Weights of a small GPT-style language model, trained from scratch on English Wikipedia.
Architecture: rotary positions, biases, tied embeddings.
Training: a variant of Adam for these matrices, 285M tokens.
MLP neurons of a small language model. Each row is named by its layer, matrix (gate and up: input weights; down: output weights) and neuron, and shows model dimensions 0-95. Each number is 128 + 24 x the weight over its row's rms, rounded and kept within 0 to 255. Numbers have three digits each. A neuron's up and down rows have the sign that makes its largest values positive.
After each neuron's rows, "fires in" lists the words (lower case) most often at its 100 highest values on Wikipedia text that the model never trained on; "fires on" lists the tokens most often at its 100 highest values on Wikipedia text that the model never trained on. A number after a token or word is its count.

L4.gate298:138152123149095147155120169123108129149136113121110157166089099123101164121138133151107141119147133151131172130114117105131135139144136094113121085068109130071121133153132138168147164095116094131159143160132078147083125123138144157128092139139153113129098119124097118159138091145094091111
L4.up298:177138147129135132164140119088107114117106125118101144138138109102094115138176134132148104143143086090138146104087072116064126129122174133093075091134129154099103163105141135134182151120117173138108136150129124120142116137134117139126123150143099139145119154125081120139123126159186141117
L4.down298:153168153122118109154138100110134084123123162112146113128163128134141108113131098091144167152122105119143081120142131120099129152110129122080094107180120124136143131140138146117122145158125178148067132097136144089141143146084146120113126144150113160150120156100127098133095121122175122142
fires in: "of" 37, "these" 9, "others" 7, "those" 6, "find" 6, "top" 5
fires on: " of" 37, " th" 21, "ind" 12, "se" 9, "s" 8, " top" 5

L10.gate496:172148130123149186171139115103132129170142091123114128130135124121108121112141118150107145174104103146164095166157173115157149164129130159123150130119133120106112169135164147163109122159180105138119092128093121085102143152116160127121141073169129118116146119138158084103125148110118095112
L10.up496:116164094159134140107113115103117053100101132102162120094147097142122148155143125128102132153128121104148092121146101096154147129141182149136113157108130134094099115147115094134105095130156179138180107136114140137144166075121125119125164151108119121121173099128112145122163124124132145133
L10.down496:152143131174132131112089127155059153166154133116125142099148095156133171147130145147065142130154118154135143157134130107137126113141147145123116144127104133088140127069134087068116096131116168122132117124098121093113210140123138149136142134130145159123154135133131144095083127130143107149
fires in: "an" 81, "another" 6
fires on: " an" 99

L2.gate58:132131111130131112103133148103108124125148144115094134165140155108100144117138108112091120088133147110138163097136114127147127201136123155112157125109088128140152156123111104144076182135107136126122109157074139159121121154110084144126114115198161135164134155119105174155139099116101094155
L2.up58:113146104121134149146155137135144107119155108118128123111113164101124122141100107128115154163114162121121097167099120084121109114164125110131123143097167128093129145124159164153180147141113137135130092168085115169151099137155117100105139108142114110118146119111180091172164137083123171117
L2.down58:120127114144145155144150128125144106122152090134133127152155132124094126148129117095114178116139143112142104106109130161135164183131164157099123138136120156142168132089161119160121122057093140121100067121132112129186118110143089116134149120155141136126126155119154137159130098120151116150
fires in: "that" 89
fires on: " that" 89, " cont" 8

L4.gate519:122144113103102142135159110114141109153126155073086105072117161154139153105130135093133161069121104184128135136108137158104125134099132120116130125156111144139111160102126110129134129131159095130161125152142142167144097144138169150083130117105096085149103128133211134136104135146154110125
L4.up519:097167105110110159129131152111152101157094098110131136107168156134160119077152126119132130141104133149104156109118116141161173156119103157103102145116124105107108176157107080114100128162151133162147116122164111100143094118122134156139066116107108118102116143119133143098172123163110088111
L4.down519:103108097091098150127151160121165133158097178097141126069158143100143177125110137090171124127120117164145110155143125100151105113112150137112128155176176152109152144121130108156156152152159113099130114112146181148108139127116168112056138082119124102138106109148114129149115143160187130133
fires in: "national" 20, "public" 12, "of" 12, "personal" 9, "human" 9, "world" 5
fires on: " National" 16, "ublic" 14, " of" 12, "ersonal" 9, "re" 9, "uman" 9

L9.gate565:149117130132116174170130116154096114133151128118158174152116109148133145091138135148121147106105154130101128152101149111086120135115155147139114142144125134133110101144137123138087119125157173148115123150105096114090164135112151152117121109118105147107189104083147091050177104123087120126
L9.up565:131108107134143194170089103134141116173135102101135135168131116149104153097084116121140136125102156135150137166163111135172146118159165160134074112129154133092148125148136112160160082089133113160109101139128110100116126117126111138125162170130098138132081139087110111112124111122106115119
L9.down565:133130123155151168115143125133102106172149114106143125102120092117115144115151111159100179137108159133129103152085160116170149085112160164155127138086146130090139153142158130106132069122111143141154118157117142095104197132107090122124124117133143140121117117125128114096117122128116112134
fires in: "an" 68, "another" 5
fires on: " an" 83, "n" 9, " An" 6

L6.gate215:132114138088178094124120135161118118110084157092106145112113147129108082146106083129129123140169148099119135133147105156149092118075131155138121141122105096157138105141159140143126141147152116120132093105131153171129121164115107156103116126127119133165141127166138138116159175123138062096
L6.up215:133093152121135110131198161140133167103139143101107167132126157138136105152135160148102121119114140104139174113159089131137098126134118151097097144116118113113135142125107114139162139162092099146071173159069152116107104130163136130140154084100126151096131131145156180125100150151159141126
L6.down215:111124131135121109157126128091170091118132090123151100124129062113104169106102138138166086130181120107127081179147171115099152091134180133142165121119127141142119112102120118104114180098136138147140103114141124170094126172104120130113136120136146117150109133087124133150126142153146153140
fires in: "state" 25, "into" 13, "started" 9, "agreed" 6
fires on: " state" 25, "ed" 14, " into" 13, "ak" 9, "re" 9, "T" 5

L4.gate78:142125155132125131133088144137146150193144128106127124180094138157059123145089131133166139130124126172122131170097116113150102133149112139142132085146125115147123139112170125167113185108117173123163097134105133151123099127116133129126117115108134112116105097102129118121104115125107136131
L4.up78:143123087119104128108129100134119180115115154108119123121125128106119114164106108133124117134116153123128107111143131150145132156120106183125114150112140148169151136130127120194129118139079145116167101153191137113132126128122115121151143109135152134136120166128118150116142149163123127105
L4.down78:119119104121136126089116122070079106064167106170115150105122162096161123111157121082122142195155110110136120159127126146141132102116122120103115108116119107147132116137122167140169075131129115143104102152137123168154122131124114094123143113124153127122143129118149122125139135139154136107
fires in: "as" 30, "street" 16, "species" 5, "that" 5
fires on: " as" 30, " Street" 16, " Spec" 7, "is" 5, " that" 5

L2.gate395:117126138147095143135107107163143123158120115100095120128124108103103158131125162134122121153128097137162143106160123110148064151103117126113119117128155121112152155125081143100138108144133100148127151167137141139170118090147099125138103127133105112172180128111119115144113148126112127157
L2.up395:156089109142094133083126141151115159118103134126122171119099145119087129105100116119122108129156130118137178102146113070107127093120146126138124125125158109141160161158120133153120089096095100120138123135138140124127099147175144134126124132140174106113149161148137107144143136108126142159
L2.down395:105169122097148086131119121115115097137115080146142126117148159129118124140152097137152054137092170121164094122127133138150132155131108160127124105149109149094126095114130120142152161155158136137133128098113107164128137133086132109112124139099098118130103114096127157146132111122125111106
fires in: "for" 38, "to" 38, "at" 7, "forward" 4
fires on: " for" 42, " to" 41, " For" 10, " at" 7

L6.gate550:097112120143172131131136112118117136132143108086117125107112121125152170098126131192094139141124122132149069199124095103129148143142163165147144144119166164087110141104096108112092113132119145143102140150115123119142153174148125110098147115149119177151135117136159145131150086104117108109
L6.up550:092171111089132171132109112142113116094137094117133110136128125128104122135179148164150151127114132138150117174157133135142128147063110148131130117093129128110123152127153097161119156127142120126133132105105108121127147157119125120151113179159135111137147179114110109103159128134095126161
L6.down550:159101128157133142126110137142088101131161119119129125118142131110104173130109133202090199120114139127166126188139095089143150135146175185146131159094158153084129113090127094107132113134157160162133089149100149115113170159140145136107118116135140162133125132145158135118119109100147122120
fires in: "an" 72, "another" 5
fires on: " an" 91, "n" 6

L8.gate221:161145104114160138171132109096143130102145115101118125144103164133176148124114144109127103125126154158148134097132117102131142141129121144132082096124121085168114139137135117136099141121119080139108105111123160086090125121097099125117133134140132167152158126116112112134102129111123124110
L8.up221:153101113138117126161105157112180117140093115121126139093108148094124125128170149112119114124098117164130151119177099156089142133109127152145145123158091168130083085143149122164142112186113094134109104148186128162134123142122068142129114162152129110156111125113116153141135118141128142173
L8.down221:116152175108118125134143105145128151140151121116139148114150092131107175149146109153116000121154124128124128126135140135123123109163115116173112124113136149141091116122117093113124153141135159126116150126127109117125131120124170153143144125175134135125106092127122122141124131173114148071
fires in: "these" 11, "other" 10, "surviving" 9, "of" 9, "different" 6, "previous" 6
fires on: " other" 12, " these" 11, "iving" 9, "ent" 9, " of" 9, "vious" 8

L8.gate16:102170113133149141133075120101089138104178156108080123125114141113150145083175122138062101120157134129142135113161130089102114109146181142137098156106162110144099125136138133136175134115118146117161142100131138124129115150140130150095143143127131103158112119113122171119122087144132125126
L8.up16:101152118106116142118150103101148107165115091168110125076135152170134130143147109110128122148074109118149084143160114122141117134092101096131131075150123180147100126116133083178129112134129133134151132113074176149149163142116124135116129104162105129155099172098156120114109111108112138081
L8.down16:107134114098110109119105096116077166129134141104088119173113089126143138107101125154120102100166142108135162090104120128110114121172131181110111104143129136099139154166102144148119145125183108141096158168143171107138084153149142125137095150131170121157079106152157121105097101134154147141
fires in: "first" 38, "second" 11, "la" 8, "da" 5, "the" 4
fires on: " first" 38, "a" 14, " second" 11, " la" 9, "th" 9, " the" 4

L10.gate324:127137148139108133118155165120102104128134142142082101169110122091147110098099108158125146102161158121127150131121114150115125185099141155125119151157161168129121143167090145132072142097146125111150135135144105131127109130161123122050127121123156141146164153122156142110144114103111146152
L10.up324:144159151123108199116176108108130109139151118158108140154091128144093108141138113089137118109137129144100118151169137100129115123123124124094078153116103153080138149119133135195105161117128138099116113184115207134130113102134154126153140109144109153131148119097106093149146143120156160108
L10.down324:088145141138151154114140121125140162117120159133125156142103125124091145129154126172122117142155108153154099140077066136138093145133173153140095131141156115142135114117127150145127128122141128109141118154150143119126117171172136109144114128114152122148115107103133120113143156131124113133
fires in: "this" 49, "that" 13, "one" 12, "each" 11
fires on: " this" 29, " This" 14, " that" 13, " one" 11, " each" 8, "is" 6

L9.gate471:142139135122136124133134143125139109098127152135082093124169146150149124096146158191080118101123091116149125132104127150106128148126159103104123126145140114120118168132090128166100138139108065127116107155131114163185116121109137138157185096137157145099125120145120112070089138113136117120
L9.up471:163153075142100169170160106098142114147091134091121155129106150115090134125134131152152115133124105115126121129111147148126145112075146120104108143173134106144122115098139121176137134168130129106117117124140119143131161105082138145163112170098095147112165153140104091099121143137147117155
L9.down471:133158128132156129109085114111122153123131119104113080156146106149142122130120113134087193135159111172166108118152125149145086159137138127117143153123133121080141095159147087132154124112132071148127139125129097143113127108137169123087164082162160128109129120101136129136130170117132131109
fires in: "s" 15, "people" 14, "their" 11, "men" 10, "while" 8, "to" 8
fires on: "'s" 15, " people" 13, " their" 11, " Wh" 10, " to" 8, "en" 7

L5.gate319:128096135108112086112100119097098143123155154115173161096134130138148074141139170102181118138121105148110090115097137132104129125140130124112164124104133110107123209169114154128131157163130120132149091138157148107145115130102149195140142132109110129102129139137142159126140094081116103152
L5.up319:174115128128091127094098080156133146134118169131125127132159125111112123142143149125104129146106128110147164108170173108146125104137138159122081108143131103096120140115112123065130130149098158124161129120054154146121142116143118146138114138086124116109120140126136077124122107090127108188
L5.down319:135127128104124164110148133136112166123112138103113142130148113090137138113141087164095141089157146112115114158127132151103100087097095119106161136159114161182126148153125102149106114116134126108108137164171098101136133097095096160116133112154121130118128123120122149155134111125136125091
fires in: "of" 42, "in" 7, "preceded" 5
fires on: " of" 42, "ed" 7, " in" 7

L6.gate87:083124081106102145130128137104166079129158111133117142124146141145128128142134094171145138115135136137099162153143124204146140169097106130106110121100140154116114097160158108118103133089126169116162144139119137122141155127109105124135167128126143144086162153090137141143151151111089110127
L6.up87:100120148105130127122122169115120112148108096094119167128154103116129108107111134147115096135175135109109146144125096139119164151190170113121138106110131136139143116125123110130133106098162163192089101143162059155140105134146117126118134144095133152131155117120135142157136106120105122134
L6.down87:124145146109091112150088150100111123126167136088122139142182073148126130141072132124078047127140138149132128162087105085107124133192157109139160133132104148142148140113131139143134119107132111171109084127155134137165113175149109114141142150106161148151127128115136119150119133129126137126
fires in: "from" 57, "at" 29
fires on: " from" 48, " at" 21, "rom" 9, " At" 7

L2.gate214:157146150130127181084122134117154123188127118136079142091103169136099121101147133147143112139157099122128153108178107130126100116093140100108131135124117108113135095150085140150129103116106123117154116169119146165147118065162134109145111140094134144128145104132082132109179135142091167135
L2.up214:147101165156158141109132129117139092154110161184114120136071147139102116167132141113118118149179107160143137118142075139095101140138133133162147165139124138117129114158099102133094122134126107150152165191148142164159109132150141134143119138130113142149154096136119108103165134116113126148
L2.down214:114148132118152128123179153103147133142109121142122109114143138101087117161112092119141049094122112149180103147105078175111168175135133095108147129111103125153125093091114095111127127117144130150140114119119103146126118134142147108167116146143133137124112132098136091133130132137151073112
fires in: "to" 71, "would" 26
fires on: " to" 74, " would" 26

L6.gate95:135128120110094162092142142099144080138142106120140189127136167148069147122124141158119135144111131133153107132160132111169094089145080111167156186112136085129112137103155151116143121139121107177126109154130148142098126112117170097107132169123155131131137093119173101149135147158106131096
L6.up95:142082103138149130153121161122131120087129140154137090162068148152156107163159141119179145136096172115118132137123106128180101127117142168128151160112139167172120058128098082138140123129129133112144159122133145099109120145121134125151126109165146107112122158116134167090110127119117132103
L6.down95:126098119155150160126130157149164171178117116109117149146120139089096118174118157130141148165123133079143146075128136115128143059115096121115078106095134093126156131089143107106146163122120100128118123172107143138147101112152149147141149170157112108132094148140142100151154097100108100128
fires in: "and" 96
fires on: " and" 97

L2.gate247:179091107124082104138113132129152177128094119152125140127108120117139150143133109135145147125105138173136138123134091133144150141102124157107073115176084096106142117119143085109129169113123112099152126189120145103154127128138126153095140079135139146106109137082137104134158118103105111124
L2.up247:151165147169164140127102138126124130106148109120121095152113149157155070081178141092125134139140149149096127122111141094131110150149109082112131128114122110104108109157137154126147116140175078080137101135112144124100086157124119132125135108152121100132120103114120149156131139120134128124
L2.down247:115110136079090129121146125158097131107104143157133114177113163126116117119112087185104156123146152135120126148150104175116168117125141138125100120153142131099175136142163145107102165112081120103170148167094174116097101144117154095100086146152133135139142131137151115128114136154119132150
fires in: "state" 26, "point" 10, "exchange" 6, "summer" 6, "railroad" 6, "rail" 5
fires on: " state" 26, "ail" 20, "oint" 14, "ice" 7, "ange" 6, "ummer" 6

L8.gate32:105079146136097116122151110138109112179110181093088130142097102131144169157105145138110082098107132144149166139124124108128117185108190174099091145105160195097165141158108102153119109128145131141098108133133169111109134107132180136133125138072101097187121134111121134140108120137174112113
L8.up32:094076111140124168102122138136137086152128100139092127122139134115097165147091123138152152115124146139130107116139131076135121145149167173088155091135081144111140155138185144146118127085149103123178157118132117071113157138113125115131144111152140094140100113109137126167130108117154107129
L8.down32:103132145120112114108145142105101094139114161084156145139095103090129137141093165131131065078079138128130171128130128146129108138126180121125094158139167169108148088152084080131118123165104125136078142155127124153170157118125118137161127134062118113167107124133133109138099147129163137133
fires in: "the" 35, "upper" 7, "self" 6, "pierre" 4
fires on: " The" 26, "The" 12, "ter" 9, "er" 6, "elf" 6

L6.gate394:142139136112128131133081113135114117154119174141115117111100129102142075169158144094120154144137137115130144119128171132119124082115122120131163155129105108150131145127140148106110191122140121120118141111142114047133117157152094120106151162130145122150152120135169140099133085152147171157
L6.up394:147119124137114147165104163114122118189111121140102145107077127114160102127103086162124139174113145156113126075111115174105103132096113149137144136135131151152106119170135121111129104166121107123094121135113122084087150139115118155130090155126125151119162146159137119140167098115142131152
L6.down394:121120156124133108124103138149107123172111117130122113139069121087086085129138152122141132170119108136078161118119155133076133097096134110123180108128101116122158127109161063116120102135066140163113146155100140184118134110117120138152142156102121154130107148124107087172126092135107102129
fires in: "been" 31, "were" 24, "was" 16, "remained" 10, "role" 6
fires on: " been" 31, " were" 24, " was" 16, "ained" 10, "le" 7, "ast" 4

L9.gate452:176176124123163132166160168107151111128124122139088155117122104130135091128176159130142122151123138110145128156108090097143151119140137163126119103144127144140140153149130118137102142123063133129112078122148123113134058114100103178118140108110177088117105126126121112121135133177134133120
L9.up452:131174081117163110119133146088140106113127114152102127121126136124111102105112103140123152152150114123130091138151160147139118119114127115147129116115101175139155124145095097131085168108138176085134139112160099072141095129133129152104101126099118125168124117119140143167122151134094094128
L9.down452:127110148115128113112160106126112162131123161139108184112130161111132132133153109135114000113111132145119135108088111165117149134145126135119123125136134141134079136110132130126101153095130119158134104128153136165129107126114126125145108107148169123109066115186117137106140139113142146131
fires in: "also" 27, "both" 18, "later" 14, "then" 10, "allowing" 5, "only" 5
fires on: " also" 27, " both" 17, " later" 14, " then" 10, " all" 10, " only" 5

L5.gate83:078147164129149147123125117131145121140122106127134129120126133173110199170118098125136154134128140125103143117121081127090101129167117168159119127094134201101121108162145101165092156161106140134108154110125124095130118075130108100102109108116085085131160082141145166172152095085102133135
L5.up83:080155130152124133128137135132095103139114123122135097107106154125152127102132089174105130126171138121092096106112145105145141084126199114126126118124108150101138133108083151115125119140141102115095157108102140134146121112172142106105169175130110119132166126090160140129152107118120142165
L5.down83:114138160120148143114117123146124090138128109128156134093112112166111142147121131094118121168123123107112132101132114143129091171175134164161094111120130197080126138137155117153109159142107138152113162136119096128140101118179090094130158102151100058125158124120140166161147108123082144145
fires in: "at" 93
fires on: " at" 81, " At" 10, "t" 8

L5.gate112:120128109168109171138115124128120131126114097108070127161124128143116169150074139149117133157111139117114165152146102110100143104109097136110126136158161163108107178123157110110178170132091088100140106130132113145160184138118137102106153117102130150160148140159120196173124118117110096115
L5.up112:121137135115131159095112118105111109142121133134100128099107131102120137159151141176156145090157100161108099116080153139144150161117145157159108131142109140095111122103083121172114128158097139142139155113106165144114105135137133176125112123121105144166130147116202130113101111105118167111
L5.down112:118130131113123136072126109112128120130113125160141123124142123114154117132145129129138124106088084101124153151104095137119141135115112130126115107087163167104155091136106118165154151124154142092146108108138153151149105145122144146136134125135135148144141135154148109119110173183101164116
fires in: "second" 31, "first" 23, "fifth" 10, "fourth" 7, "third" 4, "brother" 4
fires on: " second" 28, "th" 20, " first" 12, " First" 11, "ond" 7, "ther" 6

L4.gate353:107093166120142125148108123157143100169133129160122128107135135115161135148097056133103112122133151134120102097074134119121114119129114117172123105128139131121151110142096145112084116112145133109124136144104148138172161115134080111136154126110141130081100120125156116165160098125107063134
L4.up353:122163115138115152157108130096118101174115156122120178132102131127078103076132120131118127125135110152160164104154149138093132131151121089126142117114118124132140127134140143106101138122132056146142132133136119083170122116116163141125165099191137140096174133116177171160133152116098150136
L4.down353:120113153087147123113115121130142115152109055170140133136166125137120171182110111113118124139132125111108096128114086168128100170121139134163087145109130160081134123177099097115134135149140156111137142095129152114126154111144117138119143154120094112128106094108162130192137111174101143139
fires in: "at" 82
fires on: " at" 72, "t" 9, "at" 9, " At" 9

L10.gate486:137156176101120133102104125141147124140128103126130115103108125157179129177175185128091112126140110150168089135145097156110119108140178142150174119171135161146116159095142111112151078145121137175118124152152138131108154123160143158118154122123147169142120104094118145121123092153102142122
L10.up486:139149139137128133164157118104108141128147112084102105094126146143128138078107114104129126153126136131140092092183178080115159116099126097116111129138130099117113141170095141134114159127108122119145069085163073124155112090127105154117127125136089190148132114112122088129158123129133118113
L10.down486:144120159082149114135124162127155120113141152131127128114118113135153128152134145165107034095126075159100109159151082172157098160142141185131136135117070149152127137105146103153111095167110134163137130157129165128092133101133129149113150086150156111143088121134125141140092135187125148127
fires in: "his" 31, "their" 22, "s" 21, "its" 10, "her" 4
fires on: " his" 30, " their" 22, "'s" 19, " its" 11, " her" 4

L6.gate535:116089120118128139103172073126085147128098139117132107121127103132083118088137148167162143119136144128141141134108160074095134104160130127118137143129139135144127136118115148118099119156166156148147135090122164086142127147090114079122157129093140174116116111144131122068163104136147139116
L6.up535:157123092099082128124130101149124118100108137123109092148174128108151132039137106116175127132142105130158094131156141107133151155129169135130156106094114141123114129105132170101107147114174084126116131146134184123113110088160178151152148164123160146195116091122115134118137125104141072105
L6.down535:102163106177150106130140167139169132134138171122135150129134118131150129157090129086105139122117077090116143117122136115118116142188117135181162149159104104108121143137136123186158131140088100145112125108112098177116083119132133126118099127120123120113213096146151124107095160132171102162
fires in: "members" 16, "appointed" 8, "points" 8, "boys" 7, "girls" 6, "missions" 5
fires on: "s" 19, "oin" 17, "ers" 14, " members" 13, "ions" 6

L2.gate559:113080142123122115138089104160096165156122143138120092091108157150135146130124149132184125091130136149138124098107153134123100154108108155126121136123139082130153157128120092126077134071105120122158118112165167109121120123138147136093167133154136124162099118102077093165131145135115167150
L2.up559:141134133144079152083134140150099189161105130123148134127128152157093111117098173102129109128112109119131051122116143151096149149120152102110113077112119077136126121135103135128098076155100049170104145127089122127119129136125158142126133135139126142136100106166141077150117084146184153172
L2.down559:109141119124096155116126151108140121128132137082132159146114142092110108123071121079097192108117106097122091159126103145097135109147149111149170112161094191143157100149128131158131122134133118128155102111112102133133117108120112133114125124061157120137131137126188136147130108143132150148
fires in: "as" 37, "for" 14, "proteins" 5, "on" 4
fires on: " as" 37, " for" 16, "ins" 11, "in" 9

L5.gate556:087100146135128135112124108138113111098145131125140124109103093102149099121167126134149130098145115125137139137100098148166081154141114144120138125112109100154107115180084134138093104116149098164122126133108115109124126133146111162132134160114136125139125157144133108124147093144139098162
L5.up556:125080138121120111153109156128155065155131174132141140155101151132166106165132139121105133125115193152160119135102127135121128091135113137129166101149125130188134179111160114116124125149103147108116124106151166110098084132085167137168073115124125146117107123111157138160106110156137148110
L5.down556:103111149116140094147115122104129147113102090122147113152092092143098119122131109100146127142166076149131118102148123161134116128134092099148128144116116131127125087142116137169130108107136138162113175155139118107141155126160069167127128143103137150131129149135112113151125125102156088159
fires in: "had" 58, "has" 29, "received" 5
fires on: " had" 58, " has" 29, " received" 5

L5.gate24:151109107149096122125116134145138130161130145120131087138073151119114112109134161150123153124189140074092116132118108124108154106120099116142150124112103147116118171111142171129117142131154135148165129129141172130108105103121112125138147118094123129101132107126075167136162144114089126134
L5.up24:158134146154132144151149139124154121177104102097145162139114111129101105119128146091129132109132137096107084112111110093173122167149158081101135131121143092083146120136114146117089141096112171137128159123111131146157098161108101112144118139158090093122061137107122153134074136113135146163
L5.down24:185115135143113089169109128135128154134145138170125137159116102133106161110108132086121116100114125100127126115132144132146135142117151092114108148141167127085125108113114153075115127146124159145137118099136149073143110106139162136107131109141140105137111131118143134123125139157140126090
fires in: "where" 38, "when" 30, "which" 10, "who" 9, "how" 7
fires on: " where" 39, " when" 27, " which" 10, " who" 9, "ow" 7

L2.gate235:130091130124142134148114169145122104168149144126110125116138158125147130131154105125134117179129149104143153114094105109136125140135083119156159145129135176083119082127134079156139156149124125106127133151134141141139118124140136135159120145110103114120129132135158144107121138113140146111
L2.up235:155089123119117146112142124132155086154075145138147156099115153160093061155119114114129132155109121139149181143163105122135098148125119072113122137166157148093089125123111093093151057145165122160161123145145119152119094138124133100146141144111146136106124121166140126159105108156129101107
L2.down235:116139124148099140139147138103133101087135118157146116114131154128121118127114107094121168093102136168127086125120131120107143125138117142150121132088113109169130163121170180122159117095119113162106067133119112098131162100103171154171097098145142158115123111110132098122159155174123110114
fires in: "and" 64, "to" 12, "best" 10
fires on: " and" 64, "est" 16, " to" 12

L8.gate412:098143109151169136088076091098117177108133144116143161118124124103121112151130130154105130137146157155134113110143147106106127103140110168118145105142101137156102110136137154124136126149095078133145112139131169136157120150136099124106176128086106104137140173149127117128164116073132137144
L8.up412:137131112132113156134130121148197146123150122098115128127128158139114091120111102104100135108121120131126167125157118097143137074111104108121113072180109128119114133183167107132157112126170112132117103141144144143146087132119131165138138128116122067109104104133150143118171103095125121097
L8.down412:081152119142177119123115123127129179131134103109169127134089082147110095127148097117141095136118152124128120153152137150157103101110118202132131105117150110115118065143130143129170157143096135148087126109106111132166133097145127118115178108122118144129090163189117119143123142111159126110
fires in: "made" 24, "won" 22, "received" 18, "did" 12, "took" 6
fires on: " made" 24, " won" 22, " received" 18, " did" 13, " took" 6

L5.gate451:141109125129129140138097134175099124127153143120132135107133114101149105108139112141119148138146133076075114160143109143106133161147136071116138099136099092098097160124154111169133183123176141143140136147110138096113115129133159151118103123167121148142142149098149116157161096138118102137
L5.up451:159122151118134145104097194148153142129086133092123151122153104121086095115164122101162124156108111133153178124106117139090117098132149105113098118147105104087131146137143112114149166114135148143097150121117145075115114125081114190100132085109143084132102136135145120143095103138110116083
L5.down451:107151143108128133150103152122120136154131142130131121102144068111172117171150112119150120135095109142129165152147129138114138123128133121091092133124105171147116140128161104106111142167111163127056146104128144124112092107121119129091107091102128147135103128112121134118135088108159130097
fires in: "of" 50, "all" 16, "among" 11, "top" 7, "allowing" 5
fires on: " of" 50, " all" 27, "ong" 12, " top" 5

L5.gate313:130115153117091122118120131096135161145124121117111102095155106125113101189112099159129154123116177199102105126139137167127111135099120119102157151128104117120146131171105164115107173166134178095122079122092162172109159128135135133115108139150106128137123109152146103148117084101102095117
L5.up313:147095129127128137111113123070121115167110097118121088110149119107096124133151101113139095135118134147073092109134136147103130093149142131137153160123161124094139164140156158133172155153128137140152098163124115122123137136122098095151098134143135120122141125155077128177151121131112123118
L5.down313:130162092079143118107142097123090093135119122087126103126117116123105087147116120145137175172164078098080136156129154156144152097097138092188174153116172118105119126126139074126145128120129134165147142121151151143113104144097120161089164129158143104126149175080098115117100117092146126181
fires in: "was" 44, "is" 16, "been" 6, "wattal" 5
fires on: " was" 44, " is" 17, "al" 11, " been" 6, "c" 6

L5.gate432:137087127118122185127137159122132103145119130131106107118126135129103127095192121105172135128138109107128137121108115093112115157101083123131107150105130132138135137133136109152064168114136138137177132130158148136091103113141158092123141121110167139150151078099172149166155131131117134056
L5.up432:120167088132147117123112110130084094114120122133138115105098148097102165109129121106128152116171103110146158090157144100127138134150105134118109147128141133138151132150135129147120132144148126141045081137123114134191148158156149099119206141147157140134113142114155098115109128115142164092
L5.down432:144103068154092163082119119115099138107160101124142104116127112150126136116050096132137135120101150128144157161110149127138105115099149156135097148169114136118138129145139132193143101092116103127082137178127124129144096118138126127119119132103132149160135121127139131111115107116146140115
fires in: "that" 22, "each" 19, "one" 7, "this" 7, "higher" 5, "same" 5
fires on: " that" 22, " each" 17, "very" 8, " one" 7

L8.gate571:098101131113109125166127133127154092108135161133066166128139145099155118144159136121164096109108122155120156126111094124100139125149083126078099118146109137148089150166101090140104171101099155124121100149161143133119153109124098130130094132130146123120128088159115086145194144131134147117
L8.up571:139161110144151112111126095099109121094071125131151117124165100135135144160147137149125116157124094176134096149126128163128139090122145171177143103184160154155125099133110163108082110088101095117149117116086126105081128158104092135103145175132138120117097167105144108110141100141093132144
L8.down571:098099139115134113134150089121130127125162162124120126135119122070145083150128146176123027110122109144118122119142110154128136139135165137154169083117139139093109133131142111148114117090128124131133153138147093108120115119131133161118093097146146075108101139114169132137160118134153121159
fires in: "also" 24, "only" 13, "including" 12, "as" 11, "particularly" 6, "even" 6
fires on: " also" 24, " only" 13, "ly" 13, " including" 12, " as" 11, "ially" 8

L10.gate432:102141146076117115131140134154092130139170153142078155126164161065102145141138145114142151152107111139116106143125146154081125145133130142112122112129145089104132110159116171122114117109169138158157127144075167116176093122144138166165122118173113115083129120116099176082122144143154116126
L10.up432:098151151128123110095107126139180154102140145140146142085130114175143140170174131124174111115090168141141142149128144143098139120103141101117118088123141127146119110139090143085101091113130100164116128108110162162144131087152129134115157160146119089083137139142115131121156112136137094119
L10.down432:108120115097144142161130174107129109121081133127091091135151127144167163144099140149135191135137146161149148140154138141141139080109151109172116182141095134125103114127118124143128140143107155070109120126135094077133077180117121110111084136129158141146079095128139093122095144125120147094
fires in: "in" 72
fires on: " in" 75, " l" 5